config.toml
d_model = 256
norm_eps = 1e-06
positions = "learned"
attn_scale = 0.125
bias = "all"
tie_embeddings = true
parallel_block = false
init_std_o = 0.00454
grad_clip = 2.0
warmup_steps = 20
batch_tokens = 131072
seq_len = 1024
MLP neurons of a small language model. Each row is named by its layer, matrix (up: input weights; down: output weights) and neuron, and shows model dimensions 64-255. Each number is 500 + 25 x the weight over its row's rms, rounded and kept within 0 to 999. Numbers have three digits each.
After each neuron's rows, "fires on" lists the tokens most often at its 100 highest values on Wikipedia text that the model never trained on.

L6.up1704:534536478507479491493513501447547502509498465545501487461528540481486493499511493500509508474506497503469470445537541497465512520523483524469500519504493480495480496536480500489497497490472522471454525557486484559511478498476511470472520525488498521516485554472506551488491500469468493448498523526487522493536478486454539463479534499449514478476477470531501504499538478521535527516509442462474532509479514528516493501485508522531504528475487461504518468517522520538528464489521503489489494451548521502514471499524499503483510484488475484504487523462479464547505496506477525569
L6.down1704:456515498466518514493524486523460480472450504482447490527535474516510530495469515516490534472448514447475481546472523500511481538511471472503522466499490511462524499477487511483494528498503484491509501474503518519468533492570495514500468479500489493505498520557512503491515507534492538511504457522493476496460494493567469476540493465510532480520508457499545546492474509526503469480462522547489482496504485466498502454522495500468468515496527547461470496521515514516487521526539521533510497551487509542523521504510521467500489527465518473525480454492492517534505492498544482495
fires on: ",", " do", ":", " did", "\n", " does"

L6.up920:513491465527530522439511528511485551453539530468490510457514503534472490481508508528514449513490539537475490495488543525503531458530485524483512503496511456528500444499498474493507477501469475525515471474518502476492472505507510525483527433524507496493514541510508493486489508500512478492538480501496505521504536508512494511525504479495537503501501502553513491504510486516509469504512534544540464494539456530536474489507478506511460538522490525469481481478512540506508479470494508534509526503489450490492496497496486485448531467529486489488504529488494523518509504517465466484
L6.down920:470473540493536468490494467512502488520530495484514546486494496523508466482510508541542459465507540538526504473484523486500503495455473523464489509477479469514475480499495475434513532533461523419499535463460502476506547550499466518557534487521492507528483516506488536533522518513496515552504532499487532487480469534511476498479500501520511525462482516500513503522530471460545455521508527510509501528523514484504507519463443488493486513521533483502503523510449464468486499506507502527505505514463519532480479526554481477472506531516489468519451545497513464460498484507497534494
fires on: " |", " of", "W"

L8.up981:486532493479483457513507514506524490499520546494472514481501488486475479500523493465499500501521508529532487488513530479471477483487481477471510532579503535486518541488513504463485458475489524530492491504500505468491491514504466541537496492536499467473485474476512504497492540483507479488529487505512482482499495533516509482545525506497519478503485509515483512513551520496511517517510564508465515514516494517501518530505430506533499459480538461525495448539497546488521521538471484506447498506527507495504490495551536515511487543487512475508477492527490520451501452501493469525
L8.down981:483519474474513506482469522518513499497477480506449472515494488507502510497507519494479516511491518450532518507540473507553525490481492494524511516481451515534508502525527509540528511512496505519468510478468497473512462523502495469452516490476506535505495517456493526516519497539502448510495507483484504484488544458476490551482495481484495574553535499537480491483472465527493516540573530467507475522539496517496515491519537552528547517485500517477493542497520497483504502484494537505474500522534467486474526482468527512509494507503486493451495555451464482472528506450511528474
fires on: " and", "-", ",", "/", " &", " |"

L8.up1994:472524488488490492534525494498536476532542534499456509489462536469501485533472507497517491508525507522509475498485490505486519506503461528530477480464505452471512470495532476509496455541503562532490495490522512488495517544488541539489484539484512492474464489518484521467481473557489518489492475510433522517512517546456557481482520507515477514507488500517481501491497485453482474519468508490505477516530539490512515494516486505564483514498500500476520490480469464522480512484471500512531441511492485483566491505513507494513452553550531467504511483527471501470561464473461511471
L8.down1994:494474502527483496484512505516507531469499490453486490519550513551528474480565467496559487524502508494542500470504521519515492471479493504508525507523513510481514534481504501439521500520492481499444494516479527515514509454502497504535480448485469495513468522477482495548491543466521485435531542488550484498505492488512470513490526510470499493540503493494523491504466506536514512541480466533458526494508517503515454481479483469469503502513523489526475505510526472476524483513500488522497489508517528495495473488511487528515523497492483535544498503494544512507471496545524509530
fires on: " of", " |", "osed"

L6.up1359:456489493474484502479473491498479563521521484553478519480472544507512442486502483484508450562512469552514508450483486502504512529468494494507508477536509533486493532534547463509475488540489497513502466501472503514519524488463462471530498472494506481516545537523468463509472506506500503559499472503492526468473495482522497528498510519499476471498534452449516509524489498507507486553514520492499508486517503538513489525475531495469517505471517504551510459460479518524509507491487464486475531521537562470473474447478508544498521505513475509486479508481456529473454494457490484475
L6.down1359:516481495547465514561480499524478457499490532480547473510496489499503526524510519478488514480502504515512525496457483468550514492496480480461517468495448495490543479533506507527509511493524500480479528543534478490481507538469485520524499504495506463482446461500562493509501512474499518520515525489483499486500490526527537535485472508490532528477518497539477513486492534487480517448513497479497509526462493526463520520516484453490461491485512507478543507525518484475484463490528498513501467468524530488537477510500492519478483465470537511511525475510521471530546501496494473522
fires on: ",", " to", " |", "|", "–"

L8.up287:499504490477496497511508499513495549509481496453534508510459495505518487475543502502516508527465516498510480516556514525476529474560478509511494488485511516488525420429483498497502508542483478481465498456548522494523531504514497519475501504488518533521489473471530495456512490521488562501512501486507507483535507553529518489493474507510510483479499504513545499508522473496484473476510501528486496463499505491510494470538465487578474549528474522510523509496532515495483489491451469535495472517518518502532523481504509455552494498495473510480503483534489519527521490516498508480
L8.down287:495496519486485523464467465478518500472511482505485517460493516525485542511474513486504466511516515467522523498477536494548500499497512565490532499490496502502517520542533491521492502503489450490523499505457538481506448509517503487499503536496495522469486525503488521520485467519494508515491472533548500500466491528475509491485522496543510494522434447526488529477549503461524528487484523515509506526444484494495530466515515519512484480448501476525510505543524482512484520506548494479487478471496540466497470489521470488514493521465501452487513479518526476503437461493524472502
fires on: " |", " +", " BR"

L8.up302:544524475485525501498473501475503556479488491521507492504480527438522525477522545562484518472520485518445487494515467481468502519532552552450463525529513467518487546551526510486521458517485506514551515462512502464519485515526529470497456516483499545499477545523480512514449492498487481512530478469469531509506479454503480504538528472497478519517503452476527517518516508529475485522513486480497533520470539490512535524484537520472512471474468500518526531496496504527477509541496484498508514452479495471490522500449478505533500475511493516476485497499505487488467516495485486529
L8.down302:442518459496488523514523497506476458506458507526461518500535518506456496554521522467459483494494549509510480553484489488475498480492509447536499502483529485460553487481490493525495502486513499474479489480508458502520501487522522511492524494489511499508478501541548490502545517498496491496496519591502470502435486511495497478505483508500503482479495562529475546486497543546537490507436510517517493490530509487503482495519434519492462513526498509502460476496505493471509522515491560484507491525511550509508490486539532490518524491509536511507466498491508498506526497490509499541
fires on: " (", " were", " |", " was", " is", " are"

L8.up1255:497451522470528503511482515513497523555485508485485485458466498440507490483490508488502486483500458522488497520488479496475499541493481498517532482473521474470522521512508529506502537515446530513520502497474458476504491500467484469488539428469522542479504496510540514552504513487461511526505503538569540525483509549515491497509468518479486487500499510493511513476495452549437515508477513531541499529534525466508470461500485471497549453505496483522492527491467487518479489517506495518528527470500511503506472502499495467480522523491543456507517510491507505459464531493483522450
L8.down1255:492483486537534493475485513510536493488483477518498520529561524512546472517486447530516505528500530482529517518487507512533487479492521494483514477491511540544515513539506463477468466493506458521485522505548491503496525480519499520499485577492495465505490527497460510466449492538490475498489509525475455490487495506494462467457519494492548465577510463521497435537465520523523550522455505534498517456453498503487466536509501509480493511486483490482520450490537455479515509457500516464496467547515488480516493490507465508540521525509480488488456518513509534484517501529554472496
fires on: " that", ",", "-", "le", "|", "\n"

L8.up352:467511513500523550488499471514448543523501508463502486524499478489530543515480467501489513508481527497493507525478484520475514494478525501516555494494500489516473492492513512534533477552527496507469484440505503445474563513494553525535540499480517479484532511497482483506510508495518532543477470541470508523513497471525464477498498482490544499462502487507549534495488504487505465533556471507528466460517455535497484483504511506509500507503482498498493525480501507512487495487492471531505535460472476480509504476495523507533479516511483547484497470496413529445506502542492519459
L8.down352:521483512500537447498500488525524485488487468486528476467525528486509510491425503525514514496438480505510544497541549534519468497522442443520486482536499538481471487512467562489499512484488501451515515554484534528499451497500501491512501534509502493501505476488514506533513541517525484517553542466509462478525528549465469524482500473482497462492501529527449486531449512466505471464483519518488542544480496488466470525488525526487488513491495511500537490488476496509536500493506515475495503504514485516520465503500454533495521505499512452492512514469492505527495507472485485494
fires on: " |", "yr", "S", "E"

L6.up1569:488490529451508489547539536504496485543469502518490543495430465473492528490523504509540508517501499491456526513521473494477533519524543489504451530527488465516497517470477462528483487498541511499473479488513450508539475491543497527527455443453487461525541507500474510493479515485466509519502472472525513507481560528488491493520460502494511491522513495478487453526532512499488483495523536468494501501509475509508485498506493478459528487461532487521522458504512531461514456483542531539450536513523523492475507499531495494556510504534504508528529494472483546489507519501531522456
L6.down1569:479420518495477504539537462488488530474484498522464500484508473502515524487531481541497500497484484472518490472495496503485481514457536457525502471473494492546505488520509492475520478491488486509499497492500465479486514483570509501479488495431484488514509501525543538501489504517510491513505473494505507485472539507467465489479499546489480524501506483491487482526534491486509524467544499518500472491504518571540485526496498476514500494462487478517484535506471456474485444527510495515479536513483533498466483481476546456524505480551529493502544534497483489512488512531534526452
fires on: " his", " –", " \"", " We", " her", " Rec"

L6.up1404:466524440495478475479493520526501492472501473462455479520532484513490507536498528484516496498496502462516437489524474469496518513499518489466495518492487488509487496535484529515505499478499558502432520493542482491498454506489505466492476486473503515474527486506471525520522479436498468468498499487519524532521516537534499491511541500500536521495443464510495536452514509498493491502527526486472479529483450474504485520514553509531547538520482508497510499504511467513491481477498544492445531492500541498507482463554514504511490496498495506496541492503486518524490540470504531542
L6.down1404:486495498444495464498455463507516511512531465497490504508498514455525448499495496505511540463446527521508499484532470532510492525537461469568507499505497554523528473503469507476484491463471487461502514474507524501500511483467530517470549482500508504513494493479468505528486500486496531516518535528459484503474505461518466503517480445507509519547502444483504487524517472507495511503474499494507502520499524561526525490495527461507471512538548501487545492509504530453501510522515482496514524535504507514486501521496475586494469470519523519484486522496502530510469517468489497522
fires on: ",", " |"

L8.up101:514461513496491451528474485462507508519480535477482480498514514515487549492499484480467512492470495507484494544506479535477492514486497474499533498488498484490515491506468545518527475507482535499494459513468525466508485480498540534529516524495432505508449492503508483519463498492492510524535522469525494504510492527535477534486506488505534503507521549475475452454503497464518547494536492493474497540526467505472487508507538497515522497488487497536480531506543471575471507559464517524503483503485512506537527508515488487478517476526501500476503503534499482541488495519468469497
L8.down101:466522479519522486480502478515452531506551525526499532513525482503505492468479517487510510502495519550477505473504502511468464431519552520506489550495521528449484507515519502465499473502534505486546537497518463516504551530480487476483487484500521465502503484519501456512506504531492499496501548501477474492490549519482483509544526569506477481515461497546496469495502525505511491495516497524529534455509551511511521506480513480496477496485532499487497477480472504479548480468477505525473545464481511515481434486522539525513476436482488470478517485519474490500489515489501540521
fires on: "-", " (", "act"

L8.up497:479499481500481491500503491499483490498461466496469503506479523497496463503480524463494529486460512498495539542426533488468461489486517475568512510496518480500511513472494480519494519459519517453526494504503479483457521501490513500494485472526556512535530538534518511492532499553500521488467497551523505492482522495512512446476508514485506442574477522527526513548468487563475487449477504482514439522491524471512463519505487530556487489517488495463495536501518547511521518512491505483532439500513486533521473498525546478466526501496469504507527498529486539530534486472510502467
L8.down497:485533472468491510514498463474532515482537558504443488520563450501479513509499451545517515517523427503496459447491459520474565486498517523484479507512472552501470505542487518453521510495463483531453527535517506495549537493517519494508520520476491525524531485502495463520461514520499479513511511484454502521497496510483460506518500485451515548503507491505474487523509491453494530513491484491516538447479481566509516463488522488449483507483507518478542514503465504503505464511498492527491552507482500486479527464478471468504485526509506502498485520508478500486524474491490498483
fires on: ".", ":", ",", " |", " the", " while"

L8.up848:526467459511465532524467543507532500514472461495482461449457482517487487489485472525510512511486486478517515504508475507535484495478511491511509525463491495497495464550512509501550492479516478539490497484490474541477526511488525492533537486531534497517475528534526525478557449514500435483480543482493456481504516548484497488487473533478514495483499509499511521492493529528509536539534524470490474516483442461501500481515523511504513467502506478526553541512504536471506509526499462492489498479469518494477491537489463521537524455501487533467531506518501468474504523481483471440
L8.down848:524477496514522515471412478489463475489501487509478490520542499497503506489485459497514525547531521533508465547525512503494521528516498473484503503519488524496499468532529496494489479491505481549555483488521471506517499497505489493494513480517483468535482489506445442518543509522518524515467501490494472480491498539492477506549534547507481526479509507476522467454473485494485487495503502470537494498482458526505525504530473487461540486505489533502473512556507505491528493469477496519505506518497459530510495475508500506497567527497465484487490542517517498497449508493471498466
fires on: "-", ":", ".", "–", "a", " &"

L8.up161:492497495527519502503535446508546517494532497494490457458526479546470521553530499477516504537514497493498457510510525503454515491542524455477485522497491487500520491487494488518516494500491526503447519505485517525545510502533498504507487511488527499473458485478480509488504519426518479521478488487498534503465487490493529560527480515488535488502498462514520513505537488436561540504499490478466549456508500542480469514518503512510515493548483504493458534500497548500502507536469556486447501498492506449506520475540520482520546463501461502514530490477490479468519438503496516525
L8.down161:476482473504511461513505523489518492476540490475475506472532493457522494492488529522503501551472488514533534496544489507512512463474544517450504503484470520543508497528526491447445506498472475486548486534534512482467477517514495496523514464550475487497521488482470501502497461470517488501492501509532487441510524518475515486515514505509468533519463522531517526535473496578521491492522498489505505533529491518531478482508478490480461500496512467446520543498481532513474483501491458512473445512504485528501494488516508520519467477556491499533542505520493528504532499541473517473
fires on: " |", " of"

L8.up1768:502497531462532541455496497489440525503517499512536506524523478544507483517473508501504508535498526500524503495532486480492515461456507503468491511506504495510465505514465510481481493508475507527530522490489484493499521460517522536459498524502544528504483498511465481479453534555523524486475470531491536505502537531448479478491507459544461506525511492533485500519479495472497494496513471528481492533529527506492499510445474513489511467480487508515529518477531461470527492545487497463530504488499475471496473484501502502514494425548470528489483493535486487508525537478488456469
L8.down1768:476519516470505509534522488502510464517464488491532519497513454472507497513494499484512507471515467541451553483493477520461531516507456499505500519510510488498498506520485463505476487512489507517498537513520482532516456507480528471512538471514492502490456497522497516479548501474501489469506523469451463450490524497496473540534455466474493498546497536516507451500482491511483485487489496519461501452483505492529529473532505477507442505485497516557512483532499540471503506490541505516518490457551501493513473501527491529482565500493518488523473523491507486509494434512446480526
fires on: " not", "s", " |", "–", "l", "M"

L8.up1176:517504466503484503520468496517523482449512519500513553527436490480520511517476460478529497524502526496513519467537469537494477471471485483517493492545527526511473485473450466525504473499508511541520497448498476503497538507496524491513508517499530495471484490537502492509551512472514478496470508492520478478501465526500493497493546517455539492459534503470525507476476513493473492517493512522498502454506456494453471545501508473529499449541525547518506486414516502484478485465532479529498471484477493509505517505522488542514475533554481513525542525502514475465519505428510487503
L8.down1176:468514508563556512472497518553502505520500519495541493479543475510483521547497506474465521498500551488510513519472442503529464503536474481484497517524472499503471506452469508485502480506469483470494562495452497518518455497543502508503468473526507486493541496508505491459553519503540504487496496538500490501509510439546500506483485524498506505483482522526451529561461524515490502485502493487501490506525477495516492493501515524512465512474497466526516515526459474497551511438533542523470503491509429517525492488506510462479515520542515503494489498502469518524517482467523531476
fires on: " |", "–", " 0"

L8.up918:485507466501506482522480537468478468467516510486488445468484508470515474502520453451541497516519460490507536557513473519485518503503466542517509559491507508497495510528523522473544516481502483519493483467468515528487510500494511464530513495472536534498546469500521509529473545473453499505486515479519493476469465511510532494499483479465505525500515514463525472510548517472484551533482490555448553508511496474481507491498535483514536462520528484521489428483490504533475502522509531507477481520536467509551536501533502508530472515532506496490536509485466489520485505504505529509
L8.down918:529469529534473516472543498522450509508506456524501525507458513505464525539475529483493482544507483519506459455505510448463492471446527488509507506507500467513491470494488458525531494555495520496480464552481523500507493498502476507523505493501479515493464515538514509447481480485535521531494487458491540513476499498498503465480549503575554525521443516535505514454496484511495510481488505500533483505490511513540506481496486498452487519500535504460499483503471483516479490462513514471491474536482458510492499518519535471504520514476481522500551503517501550514453476519455477476
fires on: " |", " not", " be", "t", " also", " and"

L8.up917:503509487519481480484535485509477492473457523493456464490464529494490505483491502514545485531511518450476491503485531507505514516527490525532501501461548504507517498480520453494480482470523518520497501465514523477497501497528462481483478520501468499506470506507549548499490516512514483481520470468510529495492498474514539475478479514503499481518455540524489509510484484554519527479497516502521429524517502528474473521537459514497509521520494508505500538518502540528496489461479505520528503447430530501513517544586463484528488502513467490540492472507524489502529442501485517484
L8.down917:525524479505547500462519506490506519485478521436538517493506499502475469441466517510476459503513519491506514508479551476494536491479487490529511514466491503517511483499462503493450496429505514492519533507509501509477476497506482503495517523499468479526491532490525495502514500544524541527505509512505580501540514454502520494509514481456499480479475503495492475453498505534477493463491460495536435496525459507514511500498511496471524536512499491490534524492489492479466488475482454530504491490435496490498476498571493496514480519484515452471495475517530503483499463476475515514
fires on: " |", " of", ":", " was"

L8.up48:514529501513505474493510482452491515534486505495502527512522527518515499479511467487499515477510486501468495462558532528467475500523464518527490504447471458519507509481529470508504514513512554484546478502528533518488501492488535491518463507465500546507500512537479514519481448488515449501558499488505496521471491531508516471460469534485531433513504538544496483509477492494510507473495496498459508472504483542516470458515509481534490455496580519481485499446529513455485527523501497493544501507538528457489481483434500445483504518494482514533510490507495503489512494490525513517
L8.down48:528493496489519516451469522565488481487489484490482462523527460497523519503514459517509499488483497495476509501513492518494472517538498483452498470503505516510482491482468480488538474518526498494474540448531485494555510498490486498524513499494483475450441490501500505540495496507461554496495486519484488513546515524487502487504467497514468485511534454500498490515519537494441525509500446522543506519500523487534517514518521514516528480488535427463519490474470455564439477507495510546485531536514529484493504498483488491523538501479505483498531501494452540520509483537505496486
fires on: " as", " was", " |", " also", "|"

L8.up1738:506467508518539462473504527456524531480447477499464469479488521530512483496505479458479516499500446529478461517548511501536508541476550511537516555509535518466504493515488509458450519467510461489509498526497528542490492522520511510489504495510507509483494491511526490533492481481508546523504499422504509535547492530493486520498507505515489507497492462483477478472522538482556578498530524462490468524513486526565504509506513477503480521483453525485481492485535482493465495542509524462465489494524522488514476519519520512528493513469500499445518507511510484491553507463530508510
L8.down1738:540533469447512515546459463539521487503510505491545473498502510498529490497440555501480492479457516500527490464500507518502514499490510516545450488490519518500509512528502479489492490504502521536475518501479567497563537510512496536511531452512484464533468537521473490516513562504498490507504527486480477485526519494468508494506485528473501493509528501487467492488474483505514470504554498554503467520471442552516492488474520544511519506498499525460486508533511495450510498514487441494508498530528522513489481519505485534495485453530538505505496470531528462488549501464491513471
fires on: "-", " and"

L6.up505:502514527462466513507528492480454491484483515530563477518509474529559477512520444461489517497507536496428488517456526516473487504487543530500499491496487474513482510490467495479473504527484507538510509495546469542473501514493443490499521478505570482517505515498504559506507482482551477517501499458525514515494480496521482513463503507432460469503476513540516467504508517462504510468485524472482491480483490529521547476489528475532512504475528495527481501509451505497475503559496475480536490539545521519550519475489500523478476511476501506512475475507493508505482516512517521488
L6.down505:516493498473500484454488503423492497526501501507486463579490495518503516491510534519503516510508489457528514482508521472507540518494552486510489498530534531542460530501514447530502491486526489498514552535480514448497522499471492509476516523493474487499468484506542452490520506503474503495468479498522485513488486544474550483519501489481531510471544492505531508513521496512456508487475467518493503512467498491482481502515476464525466516495513533466500515508491520464513458463457462461518522472508471507495479477506501487502501575520543525488514540469494531496530481481481492454
fires on: ".", " was", ")", " as", " were"

L8.up1931:532512490501490532524469528501504525451539525493500520533510551509517496474495526511524537503448508496545492480482473496467480508481461536472502490534510513464493540575487475492479489538470505510549489497486471457507518547485492514496514532493520478517530511522500481458530468511511523473488478531526510507501489500489482523552532456496464498489474476458522488537469474490490481472508531520496506507505514504501548484483484497488555494471538490486489451508529488463448515529474492494477533526520512486505466520510490515532494484540505521506497463538499529452491511460490486511
L8.down1931:509527494535486467423529508466453485496529540503474524513553533483485540450508475483514515501539508488502482509490540467518476463505545514511486530501484490483539521512530505513460460538513498517468534546488484481494455485551539461493512500505502517496538484529501508498457474520493471527426538510524456510487489459523469518495480511514510501488476494517503537496543500496438490533502498487522495509497471491471505510495491494504489519484513488569535486471472509496512517474489500511456451497480493517433493508506508519488477490469508513512502536504514451519483468513494476495
fires on: " (", "–", " |", "enn", "-", " his"

L6.up648:578531511460505565500515486459518511490472453491511533487500499550498494487455523562473491531471482458538517505510484492480483473478512495451498519512490538487483511531522520443525483517491516510503481496507470496521499470509507520480486507503497528547507481546558477474495530519500504541498503489530485493499504497513511526477474470504490532525477481465508469481490472513482487509536497510479479476464526553512505487482472535482458459525485514514514490481500535520516512490478504515490499492540415513492532479508511525533482525505532490470467484480484503481561466486525535498
L6.down648:456477454516504473504470509500506509508523489529483465485473509514513534505498476470526471475546509532468468457495523467509488531513538517534521493510496498493544514491449495565514515507493533505486533524483509521471468512499476486504509538473519455476501491475452482523462526470484495451529486486487485509525489481502489510515502481489505472485526507544494513494542559492505518497458494473503527507531515481493521482518540484554516517495508448539489481514498479475489512479521502491500480486472578495494499516504427474487521512478442506517559512549521534510454523512470494517
fires on: ",", ".", " the", " which", " who"

L6.up622:515466502481501476533517468461485477519511483497465493513499521526466540476468520478471501468497444498473523531521517491499487479501490495483463496517497446527521501493503494505510513501495459505488514462497506509489561521436469504493491482509510470487496526491515522510465476482495447489512498508541520497526477536485513529457494521507554523482547509456536493485559514504469503473489519520513498499493473466494515522518565489570495534462489452514491504500495450503504541530526513480522508477496531535497501469526506515523512502496496502500536505496523525510544512504473450457
L6.down622:509495515542477482475498463499518512466496469551490504490558479502493470469485494516499512521511454503515494475494500500491477505449508483480495503464505535499499463495485509456507487509504438484541504506522499496506550459515463512441505473491516526447495442470539466458473507517513506560505515546503487430475524522472537497543484518535530488481474532483468531515480522496486472508525507479474508545515539469497503506464467495423559516496520470514543491521530540476510499510502525482461491505476473469473496509492522508515531543535516492500501501532456508515459509487510501483
fires on: " the", "N", " a", " sign", " 3", "-"

L8.up398:526479465473455476548519485522483508476489480505518506470461526461456475523494486469533571513467524525524529481532484548486488512520526533490454534538519471497483495499515483504520507523483487463469521477501483533532527484534464496509534525519508483555535528498509540486528534466471482486550455501488462515513544525516498487488482531512557460492513512482494495528504531519463476535491516489529542480481500494499492488493516529547482527495483510531496543477522482493517542476490490510497505477471515519498568453488511489510489469498448491489545520508489480484498443469485469503
L8.down398:493503503556523484444490487480508518509545502512433481498515472509470529483508510493491504472515510481521498482501486466501482491482502462536545467527494516481497533516493503488482527435522475504509493515481466497448505480487537495477451515510543492479488502478492478489494524506523521512533493472510500488485490474470504508450523474484492495486495446544514509465539523486477570485480491518476491481495492471466494488508444517449482484493469446485519491532516487536514491499523511516541507521532573480530464514506465502507483536542535513476505485497541466522485509484520521463
fires on: " |", "\n", "'s", ":", ","

L6.up109:498489483499546513503515492485485433485453474504501487457451489535499458476483520521476518487543476522510491521501516488457495499463505510455501572466508494490503503515526507517506511504482523518481482513494495498507525476479498447504499508452511540506483506473495518491476491497473477504483496466529491510475494496501491487504485490538478519571519467465535503461511524516464530550483495477493498479524503508495499488475511536492506508523477467523479515483494501533506467512512473559486523455535500510485517479525482550470505520507499438442483513517490525473517490517499499513
L6.down109:496501512521499494511474495486474540505535490496510500513482485472544483497496517534467466505441510518529493563510433509502471459475532508514501518501537492479496567504494489503514526463479522453535480422498498498515524505478543514505457517526489532538515464490497537465539499495539551511483512475533526483499493473505525489482480512478494506478501474492514466516470483488483550546501534509521476550530477486504512446505546490487541453520506543485512530496487488499510512538477508533537494552486483501485542536483509468497489458511509517469489493472534502485471517505511479519
fires on: " and", " which", ",", " who", " b"

L6.up1464:485481501448515528480487519511491472526463538521476535507486548497452481488493511548515523475520507517535517487545514516492490536441501523492461497567532458452472498534497479444506528511481487530471481486459510521489500497502557535511496516530494483482514529465487483493508464497483528526475526469498554515468467480525507494539470488458518525553476519526563498487527533494556509489509527505539475511504519492483475496462430508505512515501526490499469480488470460519503463518464464477481465493511475489463499516459509510526491510506507479502507510519487475492535508469487545510
L6.down1464:509470520522488560476485491534492484494483492516559474474543518512494480461476497493479489512472501523498539505520482548498460450511504488506514489517518537454504495516518491505486498500485510496492522503488476494527461500524502507463534498510529510541526478476486476451480511474455524534489503487461530505544486488491515523470480557453515475519484493569548529493551521482493488483526515517493533525487507489508475505536524503481529472474487490515538545502525438511512498500498477496501491480478485484531468508514520479492523475504519482468476516469518546521531531498454509506
fires on: " they", " Votes", "s", " We", " ins", " /"

L6.up263:555479498458527554498492505497470479470457491439456506448479485505473487473507529525501490503527473455493501531564481475448511512466540520489464527498527522496485514520501530518543526487498541489494507522485484495485517487521489498473484514503528535452525527519533525512487448522494503496474465500520545525495473514537549530488477486512535527529485528472550481516492515527455461511497470492540496554471501447482503508523496498506498505455496513510513540482526518525513512521517489539519511482519503486503505489489485467538522528490502465500484523446481513451510477526506500481
L6.down263:501474474502503495508490486523488505513526551547513498494491470520498445503489509494480477481488478515501500491511452548532517480460482498503458557473498470492472484558518486514496515526495502563546494476506502426511489508432517496502520491469477467484533492510487548491545530491475510487558497506503475514504554519444508458467490534519521543458463454500504480488492459444481485522547526500468468451545518525558499476536503525511499466541499501520509484495472474508523497503481488530491514502527485533505496534529513505480509462497510524495458515491510483500510509486513487498
fires on: " |", " and", "\n", ",", "|", ";"

L8.up1260:474530520466516523453509534511460466473485522500493460461505517504496467506476495529490515489502531535522554486549526522456480454483530588512507495476534458485482499539562485496503492492462527534498495481499531484516494492495527510501565518473522526500527527493496508466446454481495475513457500472506500509493509505482519524515491498534473458539478452526539508481534489500498534524508491515506490506474494511471489486481527514494540453495468496493519500501518495475512533503485432483518509490528470505493482487461492510496465507503520477452482524514534458487507500502471535517
L8.down1260:514520495493508496490503465505524476444500470514507490468506478498465494506512496572461515532505500491510519508521520545510507495486450499516501477509477519483514493514529536478477481476443518483500518508474472526493500519484491487489523512499512516517499513538494479458465508508456508537446501522454489543554505462472522491478508517492492475517497490481509501469551530489477536545507531526488510525474552502458466490541506545472512521453460531459508522454502499479508520461546503497515478463530494488517484468482530505483498478546560492511536486498491498481569517492481511504
fires on: "s", " and", "es", "les", "ers", " they"

L8.up1280:479545487533476496523465511516474487537434474484500484481476529532486517509479491523488492509503511459492527512483528515523485526483482545498496515472473511491497486573482447501500494496504494575483505490484512524468505485484525492526500480463464501526536519474471490566528477497508522524518482458530499503468515530485479497502497515523454480523467524531498463520472510559492518481471499492496514529492502515501510482532513516483503492497483533566511472517513515512533542501482517456458483499509529486529503486497479516558487535532493543476519466486508448476470480530536539491
L8.down1280:531514479477526486489498475518532491503538478529531548508493511542501498535497523482526473512487508544495530494476528502474538486475554505505506515497453498492520503516502495482520480499544494524489454498487471437484506504460526473548531505510498496486517517463480501498501515493449490478503463505446494480495545499510440521526507538484480513485540486517522494452536507457504481496467513513520494471489486509483469539522515470520507504516509454449480523488491500523525515518461460532478497513508493471505501545447505499478525520522509487516507519515492526484479463491485507526
fires on: ":", "the", "al", "00", "te", "az"

L6.up1204:524544509513492438477501503521491517547512485450525432500467478480502482541484479463530535501492499484500514453537496499500487523492518524489532506400502514513521479537493525466501496531502522526527484513498507484521451473466530498448504500517538475472506461485545484534524479510462512544507484472486497462468497549495506523488528496467511497497473546503517491512487471512505510491498466475461500517492519521505505453462510485544539490427501481511491541501501523500495524477505501493497534518482479502498490461521461513534503482509463506496517486516486503481503491519477541493
L6.down1204:475491501484492448544525535505481527521458499494459453509451488498470507564489486484471501522515538493483544496527486527507478519506504528536491505515495497469514484522544462487469548490523485488511531526487435533515538491503488454472505504500512513535486487508548509521506489470500513508556460486507482551492525438492462514499512523523468492510531460502445519505484481537512490500496510499461500514492531461536507517498454491491514530496531447479529475471469470493503488534508476510527519504498504484465511478541491442511503499493547502515523522488495512520507494492514516493
fires on: " that", ":"